From a checkpoint of a small transformer trained on Wikipedia.
Size: MLP 704 GeGLU, 8.63M parameters.
Architecture: RMSNorm before and after each block, rotary positions, no biases in attention or MLP, tied embeddings, capped logits.
Training: 314M tokens, 4796 steps.
MLP neurons of a small language model. Each row is named by its layer, matrix (gate and up: input weights) and neuron, and shows model dimensions 48-175. Each number is 128 + 32 x the weight over its row's rms, rounded and kept within 0 to 255. Numbers have three digits each. A neuron's up and down rows have the sign that makes its largest values positive.
After each neuron's rows, "fires on" lists the tokens most often at its 100 highest values on Wikipedia text that the model never trained on.

L4.gate249:114100122154129148125109180182103121174060082134150134135124118117109082167111124152130145117136142161149153153183127173133093119134087107130106150149120139145165069124136149123111095086133088151158133131094102147151219133171105130092134135198109170148137144075193118116158179155181160108102176103142097116059115137076054143158117152138186087159102149196120083122100157144065096151128
L4.up249:098146139152120158123116105130130163096136117132142113135126178115145118054106096128160138161156120119095115098195123104110132075121089108072155168109087142152181096122142140156081125096093118102138202082088123186151175132106069114090157101221112118057145089148129109137144140172210150121102087080169120164112077154131184112135097143142140084112051105097158121140154188092183063117140
fires on: " |", "|"

L4.gate38:097108171122102142076134146135054166124058108162108152136157156140073130171099130127132136077163146153141145142146111135160133120071119096115071176148123146142187132175138144150111186120106141104109175120025087165098201129132094164093120098174121153048158147104186089136129135122175158105144098137162103066082116130127102132146133143120143120168064125133139105080140153098108085163139
L4.up38:116129115123103091070130107143078185146129087125103076133064112091054120172157192120173094147144133136114082072120134141090148145156145090132115153151149106104104156164117162118114111094117085104135157105080092142094138190108083144070158142124097170094128143149176143138071156124203131073188140106124104190101095107167142082125167110130133131161100129125099123119082160124109139081166
fires on: " |"

L7.gate636:150115162089053171115143086160145109108083142109153138117143094132158092159178148115156177145135120121102188148090180112146134103111109130180108173142117118073136108049126148137107139170157117120089104109119162152082121062181159112110099102139133084113109122113144100103143149146127161131109104100168116150074112134146148110107179090146094147127093168133147138029115136142064140181072
L7.up636:131097119119072157118113143164143137151090078146097170092090095131179148092132161125141190101100137163203125156167080100173149162144155104080084042123124176180120115145061147158109103190146150117167095154173137204143148113120118131130116090163124089124169106186106133171149092083128100096120165095120090174145086096186081100161056153101118150046152150126204126167114147089192089168180
fires on: "0", "1", "5", "2", " ex", "ars"

L4.gate178:104122196120146128146161146179102107113163143135105138098170071138113132127088164163106166108087148130098095084142163169196109152158166084142104177124122140105125123155166139169136113127140128099107163136122098107112178143098161169121155124124061184077088165105120167161101095098117101150153124129166124116111174164221179156174129129181168204104125135135125134171118139063131171093134
L4.up178:115133150107129155163130145136107109106155095100119172157127102148172102130062106111120112187067175119140128120140133130083158142213121120139091177090078147155171132167138064115083147095134075095119123141079097161078165154119118151101083107190092117093108056125151128157118111130115135113130163201146144115096151114175104148121135097100142144159089117171101164099148177168115185149059
fires on: "'", " l", " their", " My", " second"

L4.gate30:164131162136148080135075064115094125144149159155098115157123068125091128138167146148078121118093091087147132141092117145125117144168121139132105144177089068108106152081115123076159090078103131133148107174127145094138143157078118085103178144170105101129088178145128080109158198096109145149119123085131096121188152141149119092119097127129163144162171104107109056133091113156118170144138
L4.up30:120154120182173110141126158077167116116111168163082092144108092124121099072116156085169134132110182132139151077147116172135103139159095149167140145180143155101133124120141109152088134136137096157106098081176153090130130102094178062056162090124081154145094120125151102161103154115118113149157180116068104146076106142199168110132145104169136122110119118102126056107131114151124131105108
fires on: " No", "O", " A", "ris"

L5.gate467:095157097182141102123091053122164118116035112173104100066174191100089136050138196148097092083155125069071172106128086144100135123118101108125152128163144132177157113128167073105121135146164149140097133144132094126122149082136112082107159074079130088123120157128172121077120121111137176110108117112081172145092099159088089104073113085112106196078120142138151121159146099093085143143126
L5.up467:094164126149178149142051183213060150117188130121152126089066153119126138089100128126104125108121076161147136071125147149118146146108178072167069106169123137093143145098165142115062123149120142116119183052146116217163102112109080124090111181189089173100088119089071191053115115156127169166107165107143122120162112129160124171132100130128180117102147072154121120123138138115190145079148
fires on: "2", ".", "3", " t", " ", " |"

L5.gate64:137118111172163072137154137134125119153155132173114117122104174097101122095148128102137093127056082143157109109118105136138061148164173128168136062119102154088117198134134091147060102141110143112185162111148097136105100058116097152098147137171077167161152073217083107149119174152086099115075135123100168103156100172195182118099157156123117157114108069129124137161139085120145143121119
L5.up64:128112109129167218113149166155083125153163107145059195161151138123146154167106128095117124094157120145136135155168118184108149125181114114173076134112082111153176126151103105121069104113122138068166108102143173194172131100122096060121153159154095062173111096093108123102137092111127169097126049140136123121129132099148139135164143119124134133114161084140188156122133153119077086093124
fires on: "7", "2", "9", "3", "6", "1"

L4.gate34:118094085143096100151115137194080150165133101054114108127136100114078116176139109123116170201103127119139150158183120175150122140134162066101119125146123091139103101120076125068114081117156055124079162115130189125144095125157146091181145074083139151080075053142086184127130125149114115115130215113147130117097102071149120063160113161206103132132156109137171116137086076126120126077124
L4.up34:135114064164097052136196114100151132121155090050059097117111168142133116165133139163083181186118147083140085089135120146139165126127079097142110034124146164126142106086085112133108155165134125099122132193134170118132110144104161156147103155095092148106111123134141129184132147171131128066120149125139161164136131147149148087101114157132117173084158118115153149108156097134125142097150
fires on: "4", " since", "2", "3"

L7.gate379:091104136159171123129111113092105115161161132094156126140235078133092100125134186147147099051098178122180122103142096087131101104114169144134103125145134173140096187141151131141120063126146099141056121085120120105071068127151146071111152066099091133113113105073092122122161113119093139157133162150129167173079117105144138161130206078201143062108145141189113063132144082113149090053073
L7.up379:083139069158132134148172141155172127148167135139070167136160105156176075116107160140131162078129169124150139093121153108135142107072133085053121111141139155095190082144172145121118108098145136156139124139170123153090127176134144118106131150155078154130141151091103149145180144155105121073211110173106193125089145137089176163122155172156143123127200105191137082150164110148110099149139
fires on: " P", " H", " Kr"

L5.gate382:168154123141162109130193106114165175164130113211149123111132076097163133122144116104138186111125122116107063115155107075079195103155145119154071124098184083154059124076113149131084155159134092187154084087156127091111123151088119095174153150087123092091097088190111141145124147137173066121121131109128144113146096175132132147081149151135099103081163099067080092157127141149110141105119
L5.up382:130169100080148152122123106123137155076135125133045144118142079149144098096114090135142133122156162114171086104131095084070150198144128097163131107032180176114114145158099139094038141115131090182177128111111120137084158147088177114199086150082127135122131127111131149144076110138167183160175100143101142158142154104155120174106167106120137078137141137079098103134112145105110085141155
fires on: "\n", " —;"

L7.gate84:135116145134133122189121113084125149128153100172176129135134104093105103152069125112173124065158120126116151123122155138063092123059144101101152122146109159174149150117168160091145158146121137114197154162158083085114138231132154082132155131186124153107069110057111124148164060125082146104104128119067193166149115138172138136083190134191107135126137138141109142119117153126170119073108
L7.up84:115085104097129117165166103146134087155212149136178188096104112156073147164120132089129157092110109186106121030093119159161123116113147127155083153176172093150123128057085182146099087162134146121133155127177147081112166132105111061124157154129090192089113068103103190071094136133115151134069156122136113148119107120127159150126178115102137175112156117198144159181101104093111127078108
fires on: " ", ".", ",", " −", "3"

L7.gate97:142132113143100125135152127087124141098106133164140126060103120116084175146150159130153133188156153149142144063183177096095109095140129111125149145146115095183088122134140108193088111120134133117115131165150143058122052131162139143175136108187126086089127137166177087124081112200093132117097138093129132106129091112098158119162116082181107092158171136134160118196181165171079184117153
L7.up97:101126131191080127121143173131133180153136125137122116105094105119159097170115129135142214102168136109105102174169106095156111131135167148153127192136123128168151081096060147136113103119076097145137078086135122117150084122135079153070132113121117172128167094129088149183107145127113134114126064188107120136101108123145084136130103133128160125110152138135095059071127209151137133076106
fires on: "7", "2", "3", "9", "6", "8"

L7.gate53:193118128124176116111120121178065129134133108183139227155098126133163158170110163141177139139075165147101120114113111109158128157114108086096152094124173102114164184101118069155063145129155106093155142097106131122096136134130157136090089106141134179136163183138116185177112190101140104120073119147136142099119085117163094116076142175108137097102182155072129129106140165125178113101120
L7.up53:121175111201068109061149088152128167144146116137140149136122170080140114122110156127112126021120170156113255085158091111126189152107148145154098093107114126188145107079146085137115112088133151148108162112196123156123097094134114102123172154171160166106134174155098114083154122131096091086126132163102178131134096135128132107121126110134149158151190018172163121084155131114108128143113
fires on: "9", "6", "ν", "0", " "

L5.gate572:110103162095113146066083110136109136116095109064139143081144120138096096159104071152133172118095106146106130109098076120081109137210163135149097120138121102177149055106137171122094133125183112066122165126174123207121162138199136073163149100080100137115049043111114158168149131128153077121149176097070209140092088161167125119109099096176129080179122098136157143170111173132133158115122
L5.up572:124141130133145095117128129124115096077138079108174130134129158112141119148137139079169103173140136113120078139089108116079129106113088127176143068114150150191048162102085127124120150181135144055181182151125159138158185133077099117187051182131117093093151111086148111125169145124169087183133162114128150163110097118124155147073146187144134109137092113105141121096216153125161138136200
fires on: "7", "6", "0", "1", "4", "2"

L5.gate256:145089133125160109124160138107124207173180111175160109125166125110150179139195075071123127138089149094155122111158096140107111112142149096188103053154162125139087111143104105127121110097139093154155165150201089124181154152121103117117169172116166113129149098098121165112184148137137123072127134144098202079091093165116136084105138084168083124100145067154115159154086071106174122144186
L5.up256:135168123103145099096155147098101152146111075097064161091178172177141140128166089097117138166159144109171136154142100108142120160127151143143117090156093230112158139192062109117157094120178133156114161120157102174143128101126153122086169152103082141136178110120135185102091150124180175074189092114107157089097114125133093099123119212166123137136146077134094107143092097164117061182135
fires on: " years", ";", " —;", " days", " year", " months"

L7.gate42:132084152143178104085211054125124174107044144079197118131110109077129129116158160146070162114170178070140135115135103090094161112120157132122110178127112111147147126164172089114103127140162090133125141124144108135107089150172133156158162134083176138120103074161138093151090135147122123110088155111138129089180110172122145179086194072139073158131134115203145139184167093077103101106108
L7.up42:128099133140110083110173194086101077059077110183108161122146107147100134102065142154137131122145148135088168140131141131159130159164124101162141105115108163146125174161076130133114136155153094167133189078061139096108113116179188072085094126085145071092097150123149100109132148137108174194110154113084173117142117150098109130126178132149116131148143153122077181070169069148078060112152
fires on: " Japanese", " American", "\n", "American", " ("

L4.gate513:121162155111143103095107121149130193112075122176161148155114132074137113109089128078152131041155164107098169117159152106184142153140056103096141120179132128133146116121119118112154104131121151100085168121185081072210078123114175077168145149129156083126069114147107148135086054105143112112124098118112164155118076110102146104087164162119141148137083098178164127126118125113121181142149
L4.up513:092120197088118117167128084141156176187138175142103165134154075129151152165115120110173162060192174118106165109173199134126108135119143109152194070123124157207115128120149094150168167162129183080107179152185139129085198142138156122130089154145097131085145093131113100139074139084170139114068114168122112098112132140150048094122114114160105085127147183160142077150140085097083086163140
fires on: "0", " Cl", " cl", " an", " imp", "yp"

L7.gate146:119115109158132098073146123199053150109143112074116223113127136168093099089107148170150134102125143144151080162196124125139206130115115143143118093091133092074118166189133084141093073137126090079143142104123137123098235118122176032130144153086156170102115132077152099107087166110173101097111105104087128172167136075168163149193093126129100075125143125137118121131084105124194089145139
L7.up146:135135098109139081142172143195097146116179126074115151106087130176191087098085190153144083137167154112164057110236165079167174166121074128183152141144153152116142166178103127115134117126126084077152123114115158088136187102091203050118122096111123175121183175121164182150137105085130072106135141084085149163148160122121162160178098134168141149107076118125122101102072089135183096072114
fires on: ";", " —;", "0", "4", "3"

L7.gate663:145172170183137079064151137142149155101134096157131139147138186114085109097122141175082185094112181103094152125196089150035149110167120173119032095156092120168059158121089174136056170107109109205093109145151108129077172166091147117137114104073109135057144114112200150121076150115126144109104110142078115157161099151094141124060159110111153145119053125151114126172091119154107092160141
L7.up663:144094097118139135112099183139083181126094119123141160164138197113178090235091167110110150120147122127076169163142125200123093096189108165153120117179091113085086144134187147136083106097116103162120093078139153088174112131096077137123126131148143157121129101129129051099124131120115159082110083074118136088174129113128198176129087140109083123143062097145103075146105191168108166160133
fires on: ";", " |", ");", "2", "4", "6"

L5.gate483:121124156169223177050107100130130120148101080162149089126114178046185140090101119110108121094136146109129152100110055188109103121157104105137141107114140177118112077123153105147127097113143122131084155126124096103130091129118080134129133193127127107049128136191177091113099112124165169064089143119134093104161099124103166108189153119108155075114105123131177124144139183130151197152139
L5.up483:113130135094146048113076157173142113186188121159114116151144157142125124110143125110145168069089152145119143010122157124146108140185108128159120164143102170153186140141102162128118116132091132116138137125141074093188122122112173134187102121131158142136123145131131090112155092147105081143140073097131051075169156086131126137176092123083138101098103152161120121208130167090098140120140
fires on: " exp", "J", " Cl", " cl", " Comp"

L7.gate210:055121130100125156114153140124099173190136097165145085126095100091089116083110159169132147080166084113117092136153153109187172146162097115147141135136126085147082083152153102142144077176129117111139168150099136112163156126113104127153127151097096141158101060069133156145120068151159088126087135139147175110182136147150104173101143179154090117058026151076084151174116127101126079107170
L7.up210:165115066191211113163127148169142174059071105086137149149128121103049100134185068120200145102139142156198117112130140136142153110110127103091124134123165108109187087063141124111130066170128107175108073151155157146131170109092119083170184069120157167105069055102097125072159133146107099112086125162150103136084090143111155139103138150125123156122174169168139080125114100128161149092132
fires on: " "

L5.gate609:050162136143079121117163148101124122086109102106105157112121185150115112138141098088155181132066129135121141155093153161115129128114150101153143124146113163145172047076065142182131066152071103121097137126101115165164126079143101092159192109139121115105073127163170192136087101123121098145072110055120117134104111099130131111108099091139087090156129083131148131098066076097122180109062
L5.up609:080094124145124141118074181120120153172169141070154092197146135089118162155142153116169139046105193140180106141105154182137118166106132173144126162151110186128133106068104141141148131162141123117154069132156060106161110140147052086089141059154161145127113097149102109137148102150110072127095164119130139067148105157154137146133122112118149118147076188118174086097118132132147182123157
fires on: "0", "9", "4", "5", "3"

L5.gate701:170116103147132138095130114193191188156129075228142121111087168055047146079154102155122050119113096106126147095068059092137075113140105125090153144124172134179176110093145101083178128078138096117135140067158150119109152133161128131159125129149124084185121141160100137141115123123156113061100115172145131202166094110102106078106078174129117133142136086157168102132141142123170138149170
L5.up701:118129148182087153093075161172104111139127105099160201096165160115137164141111162137109111120068136109152078166106075105129102120119109161115100111129133143117159161151090167135120036080145097098170107156141129145095102109081109095125151070157122090148158111108151117155109131151164129141116113174119109128132102108054136073148146050135155122117123128137164125127115132095116162083131
fires on: ",", "8", "9", "N", "7", "4"

L7.gate51:127144150075143193169118125175068146153106115154058145091109100072131116121125120215178142108087200113203147127096147120157144142155131120166123124156108110106140128127091114112136137072111096066143223180144172166135129139096110105117155128102149119137076129122153121120102145182104086116122179101131162111091103116114154107124149119178082098125172119135083173141182096133148173053185
L7.up51:062189110151089159130102135138110125119170143167142167102141085152095098139138104135131179139108127104123139134089085171116125098099149185136134110127092151130162153091118110165136065200080127134150151093106105157181110141106089037125104125151126069094092118038081114103087109075143151210153161159144098088183166134079121113104172139095171127084147129106119141105178178148102154123161
fires on: "1", "0", "7", "9", "2", "4"

L5.gate414:096095152107122130100123168107093139135076147169130136141192157085094141167141175149112131109140141128087142151107122136142080104154150149141111162125117144196078110124134153144092085091107146124088125145133138130126143125112163162134136058118163153066113151110143088145076150098109044135117120126217148081137179193081192165122141106186120132066125122180171152137112130115141176069134
L5.up414:069103161110126161110129113092083105101127109099096140182160140139120203157156156178085096136119134187147099051127117147171141118139145122084154139091178154102167125157122132050097145059126144149116152157117122121105103076122124083092109132096137061168134118116115146185133136157076134150126140142166084170111197066113067092157138127111139105121114112089167119143085143100123105157132
fires on: " their", " My", " its", " Her", " his", "'"

L7.gate675:151100101167141179077073143160133115136043099176117144082119105098116147122115090132116157105084112142119109152128146116163130091148155116143053145084081160119099171118095156187145142152145100114146070138143132115129110122145122106143123064138116112039126145074145114159082125155128110083193200203118104074147166156138187096124096076159143145146130115110147194118112113139057023129076
L7.up675:178126093089109083089153107157143127139146118184136135091127122115148103103070130127133164144157124123179132108107185134126137119154197107046175134118174166117113082070094164224119143140130140141112139105107119080122049096120156130180088108212113059070183160117162172148121131152117152113164073143136097124127141144092164140112159119167132107118102100134125123090120114122157128100149
fires on: ":", " /", "W", ".", " than", " of"

L7.gate583:139080154120127158126150125114091138101164172105160104106107147081180135135116139145062117074157130141095150106170115150118152130103209140131142139119128120118132155114155130175173135105121143130135142130193142146101134122083064130171137118122119147128127121131150070154158174180089120099101119125151117104167041171141224077093106082110102140090091088098141176157109170121184156096106
L7.up583:091126105113098168056131124135139092148216154061060129171090125145153173138118145087111155126156167152129153148151084132097153123124116078160107168127144151147130169141112116165137113201112167144143065072182158156146167114071171147158126133105109155162130101148164023120145138098103132136109059133118104083130103103106151152139150186067115116077092105161141130098106119113222121130085
fires on: "4", "6", "5", "7", " release", "ure"

L5.gate643:149133122114184124106117107163092163105133089114141179131118093116120120159125136121117144214145107160134102094051152108114137105116066087146141185128141128140117124118096150133125110102148092104138165175074070094151068131139135062130158104112110094198190168129173127122052130104132089124144122126134147129166095097197152112175119088164109095092159162111084142128140155108179103117164
L5.up643:133128151141139153062214163165083186117105103129119192107145171171101160117102126198153182166165110183122180165151116095125173111102158082153153083133127137146131133169126138079179120104088099115101203086137119152133066134092130077142080130148113135132133152164097134158064174159128112152121147064081133151152085098162148186145131138164153149127131152084127087097074104136143110152124
fires on: " —;", "',", ";", ":", "\":", ","

L5.gate167:096097111143105137128100194138118103172088121156125133186123161088131144099134115150168172109124049084104109049144145152167123099201156173139078199136058132073155149132147141125069083073127123113131074171132123137108197137098138091130199119176111158101105142085123117161114138123129152072111095186106146139152107109173141094124122170090075150112137133109159135129118077111106185090132
L5.up167:129136131132113145130100163147089152129120149073115154199106062130087163132140112068141130142110109105140150100207112177144137107198126110110107154133167149153131136156104148164143136126107114148097091099138156151154136151136133152107089118143083073078111147123115076152120165105153105071145218093123135132104138176129106152104195166155131175107118146083107159177148134133154196101098
fires on: " \""

L4.gate669:148163112154148143038146153133169132130168130097099073119126146125177169112131170127078168167134154111124147116136152137134061110134132061155124130187112146125092168115117140102144107097107096192106125225152072040079114174173137087123139103131119089175180174068196160115114140129101152094190157175080121155159104147191152103085051141190179126120112119142096120129107126135155124112095
L4.up669:098096226145169162054154127111108168104080084091162138066148152121161138104173126075084164169115115108136139162114114127126092112078119090152136099128098144151117168129082128110132109111082135134082119184184102088162089173114188108092117145104132094176158123101094125144122142092110117119142128118106140180129113110156153163161110142158119099149136148076091130135074213171155135092110
fires on: " —;", ";", "\":", ");"

L4.gate41:163135094127150112093098101147150164147086138115125118126160136108107124068110140166149209062071174131142112147081193176072134126132110020107138082126178049095177105111200129183127132183177128062095141141149090158128152169126128116102186166125107127144124097100138117082133123111124103090169105105112165158120107117135141162100117108188167104162114096107157153149102148176109165156128
L4.up41:074084113079090155190102148129156147077119091121095120131152190083100056123123114136188166145164181130184126100127129130093120156131114135111092091110148131166172113123146110173180138085105102102116043146158067121148088108161114176074150162142132120134084113168057106126124174178137117103141142185178121076117143141144135182123132073147121126118125123107078081100145066152052074094185
fires on: ".", "0", "===", " for", "8"

L4.gate35:073167164137129147166109121182074103091070184156159146128159124109093178116136125134167126094171078099187175165106114146128136146112154109148111129176111067135156133121101092107177151091120131101109093069130167102113104135142113117079168087154152115102124101143188049146156140142103152163150123143071165119133108152156175156203142100157147108161198168139080106123123125092133169167126
L4.up35:157122104137151079157157091153138120141101206099096147114126125162089186079141132091033128125134112091116139077130078105105127128113122095173190095156157158073126107070113137149094044133126128105119114140182098097124121135154152169137155154165089155173105061175215096104136130111093116141125158163160111088131141150173117155124038136105130171150160124066169121143100113126168188142162
fires on: " A", "a", " Bh", " No", "urs", "ima"

L4.gate617:140113134113117048132116184144140130163093144128148114140078071110106174152091183101119094117156147156088113159124176061138084103061166104124143104155156100118140078204079180164118105159109125104116140157121126144171104166196087166124152099103166123032161153173119115146111109104143166151117109127108148138091065155143139121139154148119144080158134092112116091164086198127149116117125
L4.up617:075104100097105155144126212118101093155114141108125124185096133096145086175131102089157105102131152126122132198207128138130126116195147144150084130114164096115083160110163112152114144111183119154090087114112145125139149190102144110099163052119118146093123128094116087131152131185145075119154151145136148143115142097099107114199169101163138119146079185103047123113069134094071169109102
fires on: " (", " "

L7.gate165:108114117085083115174131066112127127117219140114159095118054078062111112129157142138107086108112138156142194096109094083242159113103173140138125134137134137126178100114118118167084164133147086123109116113119174154123119156122173096139140096154132131101063118136139086107166143157101123152122071113165161152167114155115126138090095157145127135115154118157126112123153153134045127141133
L7.up165:095147117100111107093140181101134172102147094098147176133119161150107111135133129166051148105134194102105148138104150169115073143078148122055100161105126122124123181109088130126125131107112090138101085158106125130103071135171130140133115105123170125144130125176074129159079160156185166097103156137121126106171169158146156157095180072076133098127085128186145109131107133098120138077170
fires on: " l", " per", "\n", " as", " un", " under"

L5.gate465:107083146110101143089081147079125125075127108118163070106107136101062129152093147204099110100127072116160070151041062116110093129133101123110069159123101145145123159074099176119124122147100122082093107124174099143090155166083132148133140118169106171131121090103164094107101136174140143112109112095172121107130149174089142140109105094139131129125067134150163118149098114151111135173135
L5.up465:155137133129166135087111135159106113126077047095066115117174166110068096077135116204114107094152152169160157123167143072127100168112105147102102105044101132145093139132176055161144072165169154052132158151163103164142121172152149145067133130165147150116052116162159085177131141129121118124179089160137144053139125146186146057112089102137110065175131123152125112143164139110105100172158
fires on: "8", "0", "\n", "5", "7"

L7.gate587:114138138107163135204118122082128152122117141157181091190096079106084040184123187111159138088098154158115134147155134159124151137128101098142157087171136122165143166186142112166127184113153109154103101135136104122141142190173124129143158118144092112087109128144150079123154098168064160101124119106143111158110127155090157118147156108121119111113146154123176154132123151146165088130082
L7.up587:113116132087097112107132116105160129162218094141142120146111111124112171214094103131153169151104126126111133094107067133112087162155158108166122108106133081102083106143171137087118163143093058108079118135100134129171192168120168116133103181081141119200077102180083140125092118050104120087059125111113078129118125141115144066113124157097131154115097138136157143115097101099163096147102
fires on: " ", "–", ".", "2", ":"

L4.gate484:116128133103118145137172123128124178121136129131171101096179123111124075066085124129142190170147180129168114137152136089105117144115116117172108103119151124215113129119107150150164068124115144123177121113139157125201133174122095165103135090122140135116121114117125148130143139129164118069109139130105171138136066163134133115155057102161106108129076137113074135160141137113140124070157
L4.up484:099119108157159147144112166109165160157158113168143153175123079138105149134127104157100163071137153099155155142083075136096057152133215115143138087072138157167131131099110102079121077176057091170154152102124144160165108191102130106153140144078105140197140065082137109098110194168145186096155120149156142122132116171134118102171089121140100182151131100142120100106138141131165109113139
fires on: "\n"

L7.gate572:166137107082084160146117189153109162185103180143160057150177176082097104101138178120185084117089109096099070159118187126160103103088108123150110177134085077098110075080122119157077138114067118179117108113091108132140169143103066103138142145103112137095153118108106139085150092124115140202076170150144163115100090126135092116117159166142136138126122087109094170141081124102156100060108
L7.up572:098127119128080121112123166125101139169103133138121156178129120066071124255145088099132121154145160146157138084132144171188149100165148171135080147133120162144168113124162178128146126156157117132131118107124208131104089157132167099114154158089146129123128088065129122113113166227107103076157131150124178072182088148109156093128200138123146119100110071117147111120122108099118155170116
fires on: "-", " ", " \""

L7.gate351:132167112091079135099122130101061120101084114151075185143127093142145109031127124179115150094128101118177153098126125195089124114127160108161070114103171167084117162186124089076154161155153094078136189173145109102093164141082110061157095102075182104094158118131083135113089121120147142123050137140110124091193108112183107151165142169168135091099133093132127138140095078116147109127127
L7.up351:131096097140145159101115185147095143130109108140120154211135110067106191138085141114126130137126082102153102139126166185111204150106085130163089151144142114105132172138146152151170062169102085110109093122121148219106106103086156081152111110115190103130151125106121160080104141140194154134121116079110120084091129072148147134129110137108134136106104164142077124120168193111160120143090
fires on: " States", "9", "8", " G", "6", "°"

L7.gate599:136086136070147132063145085124134132106174192125135083139083067085130113132105091111077103164156126102131138149138079087123133110124198114146072158084124096158113145102091121181121155114119136149139081129151126074148155197120141138131103113140097133161131154115099147095097183074120138069061084133135167140100119116149103100095085061050155086113107146167124186085178130095131142114142
L7.up599:132153097114101187123127144089163184089058073093101099110137154099111096110158177115144101169166153130114159090164175119131161086056222093067127136167140205120106109099147059142223112162116123100077181184147113076096107174104157141148191161165120163150152086132129106107111141123120144113112179124113091136151152123104071145100138123135114128075119065124095131147106086163130104100142
fires on: "\n"

L4.gate131:067103215129119124125135119148089118171161116151179157126175102111067167170147157104134119135148079102085091185156088174141118142116162090146129089108134108120142132179154161125096075143124096138127150151123154148091140132116077142108135096109106139109106114156191143172119080118139125122133145125152121133161145145126096120057119079163125112141142143131150159112096124138112141092114
L4.up131:109151137127116110060115174161120107062154130132123109058101180115123086148195152123149177157146115151114142093162144115147140139129111132194151078189196142076137109122122163158078123137156158167120125158108119096124173113069129154092126181115109154165164155177157122122114028141136102191144145063151144147117125169094168144119127183117189170124100171103168129166230155082144117115125
fires on: " |", " of", "7", "6"

L7.gate126:138117149106128101173085161177151150126125112150158126152126163137140208214125124158157151146104164070202108139187081130078156129124157103110120139086114116174081104136115169132087154167144092137176119173134163110134121144109075137113153179224178094104149127152112119159158167123165116162068119119113144140089120094137106177152154151141111121094190102148054112140090132143138168154108
L7.up126:137113090135141108082165119137174137151117101179166123081141125141134168091107164128142178061169187096170201065130040069145105108092091094116145134133132142049136138149100150150147145158188166140124112119186145120085113137139135109115177121151104103139082119151092129111073136162109196098071131091123134132154150149131127120136134140175102159146122074116102141179184086116127115070089
fires on: " N", " f", " F", " Ch", "P", " h"

L5.gate92:127070115183120179114140092095130178094132096115142094123138145073149105112198167184083090114115089024136096116076052110099107104117156126102093134097159104089138114092124124169122113111165145094102117100150154123188125171099084144125153233086118086150079145155154149174142135141169146159115120142088189155105123184116158135122114117094085146136113123144112115128112193131193067110178
L5.up92:091119135112229141111121163142152111090134154156115132094118128145103108152074132104069114157156158152146149135135120114122082163107129131106063114075166110098118191125090152081149141098125124127119089111108115158176150132069149124120156122165136084104106118112131114088122132128122180099194096095040127136164143145126153136138116163136126126151110185083084118153123107155162133156153
fires on: "\n", " |", "CH"

L5.gate613:096093141112111090125147164118124129155136125077142127150122106129121083120139075151137124121105112157154206098107142138111110062129141091097120176133086142167138119130133121097165119041105175102118143139137064129103140099165108160126129103168083125149167205085136101112160089125136096175097064058127082080134154157154184106178060124090097093138144076102152104165104169100097149084133
L5.up613:115129108116183055117103151150064171159113189092150101104100073105134120182148158135116128129093134140132114109161098181151080157122115202167124105154138136177141183142091076171106056094135147136136093127139120185115120122127091102154129079093125160093090101103090104145061085156118156108143086122137109109146170128156072122149136103151166194130147138124168113064125163070119145151193
fires on: "6", "9", " his", "3", "8", "2"

L7.gate13:182136119123107171168039183130158113141120089157180101124134177134114148095155125116142128110053030126048129126173090143128096118159110159141161123109115097130121070110107137155171117107108163101129076134156097094163106129162082132122156153143139140097113136165135118156169104103136150116130159147157139145099137133090133171085166062145147106159114171097136171168092101100110161185115
L7.up13:087107089088140160108098138131103127103140140128167113135144148150140168037112119140193121114137085064090193114202156127148180087151155185072125129064128143087119137128061101194117121124152113128119080175153113097046102114099150140178072166156069141119104151119164138125138175140143141133148116124109092155077102147145127127100114125147181155112137106075148122167108113095163138121116
fires on: ":", "\n", " $"